Weights of a small GPT-style language model, trained from scratch on English Wikipedia.
Training: a variant of Adam for these matrices, 644M tokens, 4915 steps.
MLP neurons of a small language model. Each row is named by its layer, matrix (down: output weights) and neuron, and shows model dimensions 160-255. Each number is 128 + 24 x the weight over its row's rms, rounded and kept within 0 to 255. Numbers have three digits each. A neuron's up and down rows have the sign that makes its largest values positive.
A block is one neuron, or neurons of one layer that tend to fire together. Before each block is what it responds to, as a language model described it from the Wikipedia text at the highest values.

Responds to: Tokens right after a number, most strongly the slash between appearances and goals in footballer career lists (e.g. "42 / (6)"), also unit abbreviations like km, mi, ft.
L3.down24:148140122140147177097166108107124076162125131130097118126117134126087071127119188136142132113118107133129149131165135108119149133157091100135104075118129103151118122108156181123101125153150128172096120131156130163105146091122075142141123152152121096136095168144126134161165097145121139128
L3.down66:113163136137099118113164137147113112111106126155094122138222156136153159138142159124126157145120146186098129131150187133119177118125162121105130153159099110201106154171102110081114124182159180149095134128139143130087137116127119139096139148113133141137117114132134153125154126163184173152
L3.down75:126153172136094135065126112121150117139083139143116143139189113064120150114165088119141147118130104148136110072134154147122142161142111119115106125159136153155111135113106106184132147154126132157141131082129091122134151137126154130131132095139143117131145140179102120116124191139104104172
L3.down106:113145115075128149170113167147147140134100138112138141152149114144117136137121166115133138115140142133169115154105157073138110148137171119112112135103159132137107119103114122128116108101120156094126124146134150133129137121148079130141126151126099153127131137152147112151109110173124163176
L3.down156:157147132133141078126136093120138143098109094096089095144090146102129147102126159111119164144137121114159146133122114081099147103179123148097147170180119117106125165130109155142100169136127144109131120101118140139154175134084179151109147132104151141161198111136160169149153098124150115125
L3.down162:097130108066117086136176094129138113154152137113166133101160122063137093132139163164135112144086109158141147155153119167094164097119100164135136137096155110119096131140129135156137120146156155150128159135151126091148119122131115155138137126104150149124091108108131145103098147112095132127
L3.down194:158129121116119100149122155105115091098132119145136141120166120108132157093100141147099169130107116107152112116149140092103119131155136131118093104128097091110110117115163183169173106146130170140140121125099129151144147135126117123150154132118124174118108124140142104140149140163132121137
L3.down196:139130123119129156090161105123180130131105085097106166100197117144153134098154128162160148134129087124137123145100187109142101069137137135129118138133151169084148139130128155074123141140178186159112105099104106074122135114124110139117122131142140150102116108120112138142102147154158129125
L3.down274:129143161135138163103128131147145134112141106107136143145121143107136105134120106146119163117118113121130170154123139157108177101118143113128129186144140170129131048127114090080131125164134157131136155117086114139158142101144125187169115160125182157139168125169121167125064112127164106112
L3.down449:131156125120139163124080157147124099106152124097140194085221127165121138134137118172151182156165116136152111129132122120153142126107125117152123125136120110140126097112104124154102167132174125115113154135091157132146139115182153129130137105134155120132138177147124153126065127112117131118
L3.down493:143094149165146131157114103120145152087129142105140112121132100093152139141154121129094124134085100152180133145114137148147088135130094082134119128122138162109125144129124109140129115170106170146084166124120159142135158145103141140137106152141172135151153088138155173112109082155148129112
L3.down578:088139113094101107112132138111143092114104120091154152164046105115108132107137152165124093144123108118150104139126151122142123086141142096138103136151089157164096144121141161142165119159119125145104134117134085140112115120144126089166112147142144199129162124116114078090090104136136132134
L3.down587:110104147117154151100089116071142136133139127132139093165142169140143127093134130139147146126092133145125116115118114161150107145156147106132132085111094116108150127088121123136098115153135113130101165111109130076135173173135128099136117179122151134115133133111140067115164107121146141127
L3.down600:155115124109140116113131157089161129137076159113087139101060139130110111132160095117182111143130113154135164113124165141130151168122123134118098122165067102141100134144138105130108116188156111145135124125104107133140117143149144104136128153169117144100148144158111119147191130172108124150
L3.down608:083110124149122159099145091126157156149119075150110139109081144158113121158146182116158110119104137141096164149135130160121119115105125125175080104144132130134175098147147107073161127132126164127182163124128123118123130128156141135146110142131158149138109065091098152199137118118110185176
L3.down674:147111075153103104149075128140120140092104114102118112132067153129167132120106094147122146139167123141123091123149100151122120126129095165110137124103146120104098126141149166148137105148144100107124146100129097128167120155116157093087100107137088139097097149125133104117108111114146124098

Responds to: Final subword pieces that complete a multi-token word, often plural -s or suffixes like -ation, -ing, -al, as in Fisher-ies, avi-ation, Heart-s.
L3.down0:124129132124133145143123121137157140147091155119100121130255113096144141134110123104060122138113146134148091120124113085109146148088196126102162113128116143101118139093135138098152159099137099137106148153135116124129088126103139146134125086157117108128124172135111101122186172102129153122
L3.down6:138167143122119108132153078181157142078193093129112144114150132137140117108095128143112184084120141111101122141129137164133139124080097096157163122142112141116124117191098111142140129163134153163132134163107077137113129128128104138115141153120132152164108111117133149133077134103132125114
L3.down65:151113155105118098099140087127118148092084151115115111126205145158098086135102128139176130151107093116163119124085111124133128135106182110084139164085127128172106119165151115126123117097141164128145159115145148144103121121119135130134148133130116122116150155150110131135139129140141118175
L3.down108:136099106126128138114115138140156105147135137118128094102148131141178122114128153132150177123128134106104152122141124091190175170169115135097173142150171140115091116141116128105141160100116135096148143143140146101141137079143090166150133120119157134154124096113103188117123120144146101122
L3.down119:130105104140155119097122124109142141151103109152114075103181144117155163120151086159106166134128100121126126127106127114158153131073088128135152159124124161137094137136121107152131125081152137098170115151177086081085138096177086112161123102087155093146154142174092100140151135149124147145
L3.down279:162109093151131124147127103103145119077126161097105146091154101114122138118115149124105154133055125156109147159143153139135127155147140159137138120122135142140134134140149107140102104109084108127074132121090112152133126111165120102159088123159158119144082161155132166106123146098105149144
L3.down353:089112133137112105166120141109127168135131149140159145114162127160151118127121163125130103152147123180126120143151103119113121127079144155144142174143156102128095132125137123147129096109121187077129088118129113129105122111105098091097139109177093097104124104124127130132127118097134146121
L3.down368:153103130139143139097102143108114112103162152148116171155134140124109133142124109161163093109099153122129129121163142143149147124083135131137129104116093155145110121125111149162118157105127154079148141127128139103138111113138133140160107144086105094068133148123140107156147122138107081116
L3.down390:126120110145143170116120097118121141094112145141079149108207109165125155155131136130089120099158127109084145129122137110172138165158137090134114126103113140087095121153148103157146098134172113167128117092117106137121162087128098172106120139121136118181132125184136124096176141151127142114
L3.down392:161132120142100117132127098129132109075129133141122151049162154110107134159135095120165143107120118087117116117125092170159092151126150088159127127125100100111148127190171134131134116130140158119110128087115131123141151148129144117125159132090118145141141107091098130101100110141133106142
L3.down454:142154124110131078124160135104143125167126072100173137148130130123131141147124115125131086145109127111124048075163120151128155119118168189151135134118116119125138155137117126126139132129111139141155105094159134132101122162121130097104153059086147109119162155134139111137136116124108121136
L3.down481:128154134109114128127137161102148124139097139166147099079160114172144125101118090135125133154141121129111127116141154126125114140152149109139143100102139147187150112123112141170128123149173105129113078138127108167129117117128142121083132146115123075156150101126128149125136091135144158124
L3.down573:156146129160174125111121149117140129150107134113124136124144120123104152153169155164079132132153128133120114113140121130143118107124122136125059131120143109150060145172123117135140167105140157125145160157118139136119102103121110145136149186179119157118141116148094117128160085157176151163
L3.down652:158135115119131125104146136139185130157166126156144140085232114153142127116104126155101161186090104125125109114157114119114123151143177111104165097109115145131129170110123122111118135125167169100137129156083096115128130093114133142139135077125140116141123161126135151155114064165137122118
L3.down663:110082158081115114138141139111129143127113122129121135126216110133160125133115160121158138129135142152131156160116096075130096145104145099138132119079144167092075120150110137105143131108126136112154163192123114080118109121111102124114137124222106131160153123130113137173121135112105126096
L3.down689:160161137165166132143114138123164096118133141176138120122211158148094136156095125160097137095091104160096127105096125125161118131142144145115149165138141169097169121129135128142101141108123135133109139157109109157123116085115148147113153123116115154139132069141164150120085172135120143138

Responds to: Single-letter pieces inside split names or words, mostly g or f, as in Ni-g-matullin, Gha-f-ourifard, Alto-g-ether, plus a standalone 0 before a decimal.
L3.down118:114121113159123146134130163142117142123109131143122154147161119114160119112136165143106078120122132127138137113128143152153054115134115111120121138075121126108123117155124139141139154111111105132120134126133141153150088147108082116115096089151108134128087126109101133108133117125159142128
L3.down180:156120116078140122129103106116124118110159105101111169118162147158151113131141158138121133169099134159111165116134165109136136090153121134108140165112103121158113109118135136121129085106120141080095103115127107104121108059113094124150137126113117074107091099118125151162130150135136129112
L3.down198:133129134165136134126127162090094129148132150143166134093156155138125106090174136179164145134141154188171148126090109093123156162123106116124138144107126103154120120134150112118109130146159109137141157128107159137100123112135092160101147126105122144137141115124123082106126095153130120139
L3.down241:101123121150151134117100079119140142081080104126106106118171117164133135076129164147141139117139134105124139129096114129100102142180136130118109139108100086149141120114104172114112138134119148150146120127103106106110103115111087140131146127114125147132095074135129116069129153100135107107
L3.down246:148184103165133159126135139132157130100127153131125125106138153110140093167176106106095165148161101143152133120127123147104148114151123083096152138133110145095060123131148103098126129123139134103116139147162130098090129143097111117099161119134110096136122193119099115151130126122155120092
L3.down275:172120089137150157098111133117120113131111092119134161143158150139113138132121094125129109082093159157154129152118115108137129152091085173127109118103118130136097109111173127085132151151143135166106176115111118084162123125115164123122093139135079152141094123112111168120140138138109159130
L3.down303:127139180139092139132147109171135134120136125157113119059168113165165160127108143077108177087109160119174149161174133197147118139140110084132108126143130139110141145105157114166110082127138090111113092141119144134134114121151134132147138147138153168147133131139120103077135146114137112091
L3.down351:145148160110150158108105161129093121143159136171118124112185103143111107118148143162121129085098113152122124161128115142086131133085127135138080124132100093089131138094133128129122108114139096135096141136106129112126130113105135131103105170098110133144128107119135153125159120152184144134
L3.down398:169160116098122111121129099105137117091166192108098097138092115136120090135111090121107152129106127158149106160117135124093157121107139114084164134165126152118144112134119111100113113119140144111159090118144148114102119127088129189128127115092142155108134120149149114110095147129139114173
L3.down501:142068170095145158129113131099073128111126157126120148070129153142095147125159114111096108144074164114156131136134129119088153146144135102157109127116098089136077104118117134093124145115168129104109149129159140106108079091111119074114124133112117131149122161127133075162158146114121138164
L3.down532:134158084120152180187100119148143164110146155153146137145150125115131118113132175119073158170107144119124111129154120134090135124111104113104116102110137099142098103124139054095103112114107113073145144161168140129164133126092123100084128119125147120104134161148140134153126183115138149113
L3.down571:175127157079143101162113093104148121155161113132140148160142142135104171087159097099142195114157145071135104128156142144109140135115129136103117129158125143118136133151135149125166116178128092130088144092127126089133116103107141196132134128075096166142112100130165090102085116130075120126
L3.down575:089120117111158123121086158120098144081126129079154137125232124136132147106142143111159150115141112165126153158169092135132145112081061128156144104137146132115111073099118148132120106101136134163119143175104132128132119086141144107130139105126161128127150101115112098145162134133148090150
L3.down645:148196117106096167135123120127135137116125157178110139086214117147147114130153160134077117138130106105170137125168151111156113127122135121136114128077133131094117151137148154131092118110123136099094160071125106113107120146146156088094116117110147112147110154135136140129169127115106095107
L3.down668:148138114111092142141130173140134114152115145160129088119112152132136101115102113128142127145109096138180121177131103114081123133089150142105138108152132114177116101109064121080124107144136143086200160136096120108107124145090133179109141117131149182131084151164155108124134133162052146152
L3.down695:138122118156143142116147139139099135145106090130122100095135120071084109155156123095075151110144138117110113103124156153100129113119145149103117127116069161121124115183134107124148099139115100121145127143107145133177130119144110133162085108091140147148126162125151143052193112144139132124

Responds to: Tokens right after a number, such as km and kg units or score dashes and slashes (15 km, 1–3, 3/23); also weaker fragments like due or over.
L6.down635:146128128162137141134134160117144155156138139054113151129084148133117097127099137129088171131134091132139083092172102175118134138172135109142150118137108173099146127135093180138148090118127158171144124136102127162106163106161110127119125102100155154118144117170125139095127140117153157093

Responds to: Final suffix pieces that finish a word split into tokens, mostly nouns built from verbs, as in convers-ation, disper-sion, perform-er.
L2.down73:168156093115169128121132117099128110111138102138079126108193172102123158095114133126130123134161133092091093140132130128093139136133152135137165118134139160124145116119142135117197126099081148130125139101136127139095170088152094131150114086150118134149136157151115137094113107102150130144
L2.down137:119049118155110121173069147122116143115140114101126101130135130090127109142138139126083093092141115121151127144166081066101156122181126097126137153109164128123102105137151135087105108156087125102178102117147119162138104107148165125145131100093147100152113150126129134171142104100122124150
L2.down435:091157134165115079148134138094152139134141123153101136140134124128113137093118121153180128091157090121130114096143149137158163127147145174122139110089116129150118110131153101122111135135067109123156101118134149120096107125090116096113122082152110104166132155143111128146151174112125125116
L2.down651:147123125136142120125153101114142146137142138158116143147233137118111150133115140116131140129097088157113145148178170099110127145132183114110157102126144124131125133120112116136159113123103126107092125154147132129141130091101121142137110121143100083159161132136176167136108147120118135120

Responds to: Short word-piece fragments inside a longer split word, often before a suffix, such as id in Balidan and capsid, or in Manor, al in Commonwealth.
L6.down21:106138110196107149152125203111102150121107131116110158135154158104139167107141117152115155102132122115123133060133158149151123135155130111098115168111151092152128124149167126154136151143143123150159112135110181114094150133124132171145124151151160140095121116141093084111162166108134147136

Responds to: Mid-word fragments inside split words (a-band-on, autum-n, acc-um-ulated, occ-up-ants) and clause-opening "It" or "and" after a comma or period.
L6.down211:172108089065125105167169157123139164104100079151106137134223103139113139131123092114114108137146112110133133103134159127158135133150083156143123131134133141147092104104110160126151099116105173119141102174139123148133108149108155153128108127164108120139101109096091122098130146130117137178

Responds to: Short syllable pieces (han, van, an, lam, gu) inside multi-token proper names, mostly Indian, e.g. Manmohan, Mahadevan, Malayalam, Maharashtra.
L2.down257:137135146122102121142169133146145107146125113154123117109114129191125075129195115135140166160125160110131156173086066101123124082064090090132132146119142104128141144142134127123126120116099140098146068141127118116135085150136130092130121139121118105149120143132093159145137127112149124110
L2.down372:114151118133115157162161129133114161092110133157094118127156132144096177131171145083076172156140115142145125107125140155071096098107119118121099125117129130126101133147160106128130124158124171147107097102092165141162112102148151103175126114118123130137101101118106126133125155120142131146
L2.down431:115134160111113117105101159151144103160112115114146155139176111158102147122162125154166143130155110121134121132110109166151155113117104111129118167123132145133111167146121087101138145146126154065107082123143170124129120127145094128092085169097148145119150158115160128154146121133157141136
L2.down632:136150138134134153104141148157140090094115089150084108127090125144097104137115143117144143131146164073177151067109135120106148130123122105151139139121133139107109098131138117137144113133103143113139116135102099113149096115136110101108124141112098151129126108119131129134115077127124108106

Responds to: Third-person subject pronouns that open a new sentence about the article's topic, mostly It and He, e.g. "It was", "He received", "It is owned".
L2.down131:139158188174113149136114138159126101084113103123116139116199159146126110121128135145096120124134141111099137105132120148091147068149125156137119120140133117098090108123144122125146115126122095115151136150110134133114168162106082133131162121221148130088109079134130125099113136110200142099
L2.down206:132144142140145135154132113126138126117149175142105149137195104089123157147110119159104142175149129121140153120083135157105142157113133098156077134094130147110170138139105139109120078095122117148111172128117147176142162126071138134112130130150113120120065120130105117110133150137140146140
L2.down299:111143100128119096166098115118136126167099155093114146097149110128132129117132111083087143163176066131124168101133116161168103115098123151106171153129124106152120115139123151110173164153095148116124150143101108167119161121064137135180120138185150110121129106105139138107129122114153098096
L2.down593:151144107135116144122122133127128120134084112120105126104099121136157109073112139100117071125103121115155184134127118063077149142187142132076131142124131102081109138141124112115114161093146097143129114087109132150109143124102132182161144136150123129163120109092124125124157116109168109125

Responds to: Closing sub-word piece of long, split-up proper names, mostly Indian (Satyanaray-ana, Ludhi-ana, Maharash-tra), also Spanish (Matamor-os) and others.
L3.down147:136126143095125097098113117136091123157149113133116089115094112152118106122135133125146135106163097154119098118076106109146090075170115118132170124108113129111149108128103104100109147054149169132119131096101147097139134153116125147148155096129092145149127119134143127109116149082076084154
L3.down317:138087083110111169147089137150113115123147159166101115137096133140123132167174145122167138091076116171132138115163108168108126137136139106134127127107166156146118121111133110131143106158129110077106150158116145142128119130168132114155104125162152135120064135095150116069154155129179130135
L3.down337:137079082136150178110109146146107124158148083156159105122210162138186154118135153082099156116174118135119124107095086135133107156126128095139143128131112136094116122134136156121100101149122136117133128109100120164127131104133129150094094149105124139138127109116130135137087116125083127073
L3.down338:099136166085120136181144120176112111085173101163145147141203157140142123153132128155150131114129146123164113114127120129150135134162140140108095090173139101121142116136103163121124138150132072132134123164143113103166156114113148120117105157130131127144131131122123124100133166139110115154
L3.down352:114110100093147146162107085108061140129086104149141154126112131156122097096166141091092107173174126125126070109150140155146122153115151125128119132095121140103122116133126121106121131124108122136161112107129163157122145109144160134135165115110092139118116120151144115123145116152105124088
L3.down389:124168120070106131148166097128115097097155090189141118173185119143119154125087134107098082129148139148155101136134127140145125115062111127110104118140113123125115138138118143159107096113155115154129124167126115127142141085098123169146065159135128148121092123134105122105137145118158107150
L3.down408:120141156119082137130142118079124142118133112146139133091151118109093131085152122111138115093133090142157139130102139142140153079114119105111125108098166140117083165099143153076164121075162141111094142141130157139120144145136127141120111178159155113130151123129083166134106109142162095166
L3.down458:123086137128091125138143089096133107084114116131132136145174148137096102156177154122121154132102116164129166143150153141157112122161143097121114102113136132103157151162121132157116116109135119125133108119158123124101118138094100163110093110114117122130171116114163143103116173170117151122
L3.down473:125085105130150142115139152098118176094103130126102146153215106120131109133115114107044121128167134130152084098147139152163088096111134152147081118124109138108134119116150147092095115115095161149132114169137100134096136135141144152129118113144120127151103127138140102142173144114143147161
L3.down485:148106135129134164087114150147099128159110098153120120087142107105110108144078119176153090156150126147118090175140118115116141145083107143143127177138101108132155081117112134117154121085155088135154144116147137124098157124130116145164120104122141140134066150142115125099102126106174132156
L3.down497:052113152129107149092151105118113130118119093169097092109138114127128121119130138116147163114161141080105085118100167137118160115131120087111127176093125104121126106127096152105123135155121102086110110151141137120098110125163127165084142122129134167136157138182142102146084117080165099151
L3.down506:088117076127127124122125100178147116158152133167088136146103119121145112115135123126116129129112118126134120134146117128094061140129144152167123134103166090104095119133140144156117132123185123092107122127106175117134127178126138142091130101122123096099126195126139129125142152119139092127
L3.down514:101126097102105118149116095152128114131136176144211139129108139166155156129147121129155104130133075147182104113152100099072186114176150154126120128141091131132163124128163137171094138136111158145122085121144120152128117093115142103121127114105129164108146166176138160096149101160137118140
L3.down566:108112124133103153126110129129136137131117156114137110122238103139106138138140105138135117129107151113098155135126190128127102130075107146101129140120094164157043112120140145124142092159105110114159138119135125142141111118119095133131125119098160111118153166124164151165151143162091132162
L3.down601:134063108101110111133159146089157140161118068177120110088168091102145124124108127169133089125116111098158143090135134120155129122108122113139121143100122134124090127101112154110115159120151112124101133120135148157112139106157125077155147139110142099175095101126095151135123128083106109139
L3.down635:136091146108122111074123122125128169140104128157110104097200154135165120172120083113118142174117117147123123088131126145093080122095069108140114125112160165110139114171147151109124093106130113126140127145127136119108151125149143125138126114153120135118152134129111103135088117140135111111

Responds to: Short word-piece tokens, often one letter, that come second or third inside a word split into pieces, as in Re-se-arch, Res-er-ve, Ne-g-ative, Win-s.
L6.down8:120135163086112109126121136116130142103118140100159171122108133129087116137114122133097106119137145071126101138130171158105099149131132134109129147119178131108133102152145121173137115175142116116152083135091089079119094136136145182119103108117151109171128139122124119136130107130115124145

Responds to: Short second or third word pieces such as al, a, l, ri inside split words, often names, e.g., V-al-ga, She-l-ton, Sant-a.
L2.down2:095158117092166167108172131129110126094121102135074124113172137111169170118142158109145138085138180085143149142151118122151116154135086109108109142111105121116121108117153157164156111147146136127138132137133157095119087147162115121124084165149121108114160168120125135135134126132146153149
L2.down58:122120134078123141146091155140092145162131107142128165126136136116137159132136161156138227116171188088123097108131134104121072148111079150137151133148166105095084116161146092139128163146130112114137141103083155083137105131144131148118117155121149110138159157106136125101130167148137124090
L2.down411:138164140122155127126129052130139144167100155109085124112143167120161129108128137144125160088099126107141120146078139105155135133085109149131103123102113150088130161141155151107150150128132151123139164087163060132115176162094143112130122143163116182153134107149120128133106101107117107128
L2.down463:167121133121158125160171158138134129119149107109096071167104132145137155143148127084101140119118104136153166100124173093097125152141127164147135184157126119076088114132167098170140112114106171150158119111115124099170128118117099113129133108076129093132098151101122159136108109131150149118

Responds to: The pronoun it/It, often sentence-initial after a period or line break (It was, It is, compared it), plus the letters "It"/"it" opening or inside other words (Italian, Item, Kitson).
L3.down14:127124089072136104136124111167123169137147107109156151117204162121161110131144120148128138103114124149140098139139134102101118128098123153159113146080128136098103138093129128155208145119095135092153125152161132148091113127143140146122139157104149107129131066101156153175088132114082106129
L3.down41:085132111132145121168143123097143089131098097147112097135106178120175157094162136165108129149159123138121134098120123109127144101122152120097101148130122155122136126098134143107084112123120163146101161142148128136110159124125130098162126107118115112100117126109133126121125137092180121122
L3.down63:136128084130143146121162115131168113162162123155114141143199176098120146122173138150128088080176107120148129096108121148155145118120118169135091155148132146138100147134161161164098128120079108110136132107148148137086139116149143143124165135155109073120116126130107155134125152140167126167
L3.down70:126117127137086089139162128123112140088095121172144091105188111114144078122114084116149105144127158118134086178140129091109106120153087165135144147097101108147114057113107142128117120147151153145118137126132108090154143147112148152104117132138155119152177161146105120141123108116180140164
L3.down109:167147129130107142141085187109126101174114133127083112154158111124128142145106137098144141163125152117147135098152090115145186126166136141106104125144112133156097121110117142119135156104126127128153117122128103090122151129101134127085144096082119131142090140116116082154136110137132096136
L3.down165:169171141152109127128138111156144107167138121161097122135169181144158081133144153112137127155140111131126161136147116150089123083149170132114138101130140109133136152104144141131193125111156151119114146121127124172137148134105088137117131142077092115079115111126133160150172104117083119130
L3.down220:142154137110144150079102124125165168153117098176127097130214129143135129150155123135115160125132072178149157107113143131135126128128118113091121109095130158148102144128112105122104122139165107115119131142133141116136105093145166147102106144143138120121156090115134162072151117158131158148
L3.down349:144123128095161143112140140085101144150117120129140141132176138100138123122130108134118137117095115152143091141118140135151144133147166113140104173124114140139117143090110111109161144121083084109112171158192160097076150121097134107146157123104093116121132190163135138125177151129174125111
L3.down414:114088140162084113125154166127171130141157129125098073135112139148182126105127111098115111141105115146151165164117096113085161073124158183098136095152138111122119147109120172087114129128135143102155157163150131092136160154110136120107160098133153177122116159144134132139104083052154141127
L3.down518:150199142121079132145136163118147081109111152156141201150100125114137138092131147139125157190103160109145139141144134091157169158143121131079111134118124135136123138118127129119116148104112130142116114171119104121151087167151128155157132104158157125133112118159147152166073130126136154123
L3.down523:124137119120134122141156139122103126088140155154090158140106105136126177170148144132096119111136082124093101111148166129146127141105144165111156151130093154128191130100141129135138122143153116150150139100111114164148118132104109143126107096156123093121165125148129121118105137132150134137
L3.down536:138173137099179113106112084126126110185122147176126077134152105093133120124113099123109104171142120134169092098123107147134122113096135145138131110101111119137161108109111111119111144140120128124125152157130127110130163082124087133167112107076163147096106147109139092142121082095156132149
L3.down548:126110140120119117119092115136115113108134139136075145120133185123100140132111151100105069074131139114104119179143145155122131123171143112112139122172134175128083150177142124078158148153127145095122102159178100156118143118121149113119122117138176106084128163159124143149121104126112143148
L3.down642:135121161124143171117167126169099145126180137170141120112133118102146126107136143158120160160146186156134107129121130084142161161151136126127131110129128178105150123118153155108134139137090126128097135136127129161131114137112151158099131149164141111150123100157140140174146136127144132158
L3.down685:085120113115082106108114103150160148153092141139148131131134123099138151145122103149137129126068172130130116118099140117117116154144172135107120171146147135082062158139134110134110140150099146113189100121105154156186122155094131122129156170120130107131175080134092136142113082090156129125
L3.down690:144116094133097131177120133141114097157147134163131156134183122116129142128143147134110134140123148139151091154145115118113158123116095138145112136128131139132092109120148140121114142166118135069140108155133135121132153133150149117098105131144124106136128185102150095175149116146108127138

Responds to: Single consonant pieces, mostly k, plus g, ch, f, th, inside names and rare words split into fragments, like Or-k-neys, Fo-k-ker, Kir-ch-ner.
L2.down78:097136146119115149119120151161125106122130120124132144101092099166123102144147124129138161128139117125159136118114150134122137130155095092073175191108123151131091091152115163124108095141158120074118109109151122145113107130126099100157114139165149156145133131127121113116139174161156108142
L2.down119:130172109098121133133135181160129118161148087121114154167101119105157097117098141133119093109082120156129169141141130114139116136139118154122157139162083169090130104140137119080143137125088106120123118140102125161139151127102109156149131143128118143188093118130116099157120135121118122090
L2.down189:179155093118120124104098093131107105111110125158095117165137136152098133124102142103114128101169089121131070129147141155109057133091096120163091113112116121128136128137095143135154127151152180123134138123102150126155102145130085112113130137116127128157099143096119143128143106130127180149
L2.down434:148166127129133153125128143084126107155119125162090106159133127099106139115133135139112139126106114148146107100148184145126068147143079129100121136127071116101104128145095121134137140110090093124107137118113149126146131144103072150146178146104123121124109164104153180111166067125133136131

Responds to: Short word-piece fragments inside words, mostly "al" (Wattal, also, Revealed, Visual, Terminal), plus "or", "on", "all"/"All" (Gondor, Widgeon, All-WAC).
L3.down13:132170143141160141140104167113175158156143113195142144141074157112190123096162103146128115157147147114132124123140113078149139101133161146118126145080105184111149128110126142081112120100151170135129128117146135127114084147127129107156139136140063114170100119141152175166126109136099132132
L3.down62:136124133110134141113145197119096106149133150162108105126154128099141171122119130158145123106123116123112135096143102149133159146109108143118144152102120118134075141171145127133145151155139115105117146119108111152113124179092124127159149139102141078124134118147121112146141121127092193120
L3.down72:145130145114102118113160130165142132109175102132114087077182137122096130154140165098092131120143128123151172107147089125128086159094098107142139139152123129088135168106115134104100141129138119145106117104139120087123120091118171139132117110123198126125133119124134100131136132088160102141
L3.down120:162145135167126146176138155165074087123115127117121091098161154134106069114140108120136125143189089096095135122113061118113145129131121144108137130146167125136115155086182169142092100122126078118137170089087133169153151111106177165122126146161144153169119130139126114110122145114118115140
L3.down148:137145106096138116113163111141152141171116116136072131117121127147163123116164152124148156097120141124090160143109136125143158110107072122121102154137089104142108127112160127113128126124105106145131141137116134147132124149118092114107139118126090096133127159137141137142145093091123102112
L3.down211:173126126148133148119138090192112135149154178083139149129127151120142172133145146115168113164131092112081105102093095139115154103120165096134128108110112102111108126116136117129113127112118131134108106148123127113133097099095130113150126146143102139129123144107110132113158125161140140127
L3.down214:151089129089139125119109167101143154145128112115127154126089125110129094107121119138134120149118157098128184091099092059116126146112105123144136144114160120139106126099134182180121134138150125120139110078133091131135138129122112104127096113093153111121108152099158099117121107163132123121
L3.down235:102092104151117109149129119180152118140105137120093137129136116164151150163121079147137123124059109093120142158147102150123123135113107141117128133112105118127094139141114162149132090164094114128114107165093112134135170114152110131121102097154134142143132148119099141139130142105187123109
L3.down277:131107115159120127125114150124130140142114093093125124111104099107114157138154137141132120137165156131157097108093143137110091156209113164135125128114122140124073163121153119154139108157107116141090155153144164158178117118165148130123132110131151170140176139146123115127134101073092198124
L3.down331:145107130137134128159124100113107123148122122123084119123172150155141139109104143140087108123172081103111142111108128104109152150111132107091102114156108110078046159145130145153110152101182108097154130149126108150137120116102093165140122133167112112114161109143142143133134123107153124147
L3.down443:151139157108128127108185149188118135160152118097088169137184104118111152088114168108137129109154160106108121149150143113132118133173124120125113099188100143139153133113145124142167139093163119144121122133114118112171114140189124159139153099162098136069119141118107135086166138155097125142
L3.down477:152146139112150130112130123117115160138126097138123105146177113128097078160126116102129107175138148175141116131183149127130185139145108089132126104108128141150087143127074097116132151150130099162133107132151131149149164147062128164136146111118143103149114169149129128142118154161118157119
L3.down520:117090136133128096106118104127124137182140129153132159167116102126157084105111094131110138134124149133134132144139136102140099124109128149141109076109156121156156144119155139141119113150147115129132160118109112167139099153168114181127127176169134102139150108080149095111110133100117105168
L3.down534:134147171159120163161096106132141142149138150119160167129072147128090071152082093129158126116123157154122123165127147141138129114128138094148167110128172116145176110146115150134118147142123126092101152138147143145120151111122105081102121113180145149134130144124125099138119178141123111127
L3.down609:092134139140111130131136109120155126119129162168108134116245095124102107106175107142113137134114104153106101099144149127139115121158142115132128130145143134093086134107142100109179145093146122169090094156150099140121119144129126138116116142131152096128143123136123158105140147103117085072
L3.down620:138135135103098129147171155147122175079147175101101155140121105127137123133137110103160112105156140110168147130093134130141111113131121127118109169105105131131167121152164073095145162153166130120156137192130126139113129150156148079134143169113140097123119164099142145138141163110138093111

Responds to: Word-internal pieces, often "en", "l" or "am", right after a word's first letter or syllable, mostly in names (A-en-eas, U-l-mer, Be-tan-court), some "en-" words.
L2.down90:158108122079127133072150123136125105128120149164114126165118119133157115105138107074124147147106154121133145128150141161120147116140139087086128113147114168085123117116081107122144124108096193147149110132132144122126113169100143114103134115155131124166181132125142107191157124165078141110
L2.down154:117146089112176138149132112125149139143148107153131162149152140162144176177097124101129155070110125151118098140142115184093129169145160121134163147167141140105122128115100099102114107151104155120128145082127128135127114136154123113128131129136136126115139129147108092116138184126099155120
L2.down357:106152103087162145116169139074112123164103124076138147152135163121096141128127150119105090080083153109163085141135119104132151146153126137172142126125140141096099138109117166126115117135131117115103134119133150132130127111106118103147122142141112124146074129137164120085106147155089117113
L2.down425:111165060150148128145128158174159124113124116138133120122128114122137111123151151136141161154139158108138093140113096150122110131103132141158122125136130132112138147167127101131100134129132160161131133135125144081149151106147080135172145128140115172106113149139121088097117149116084113171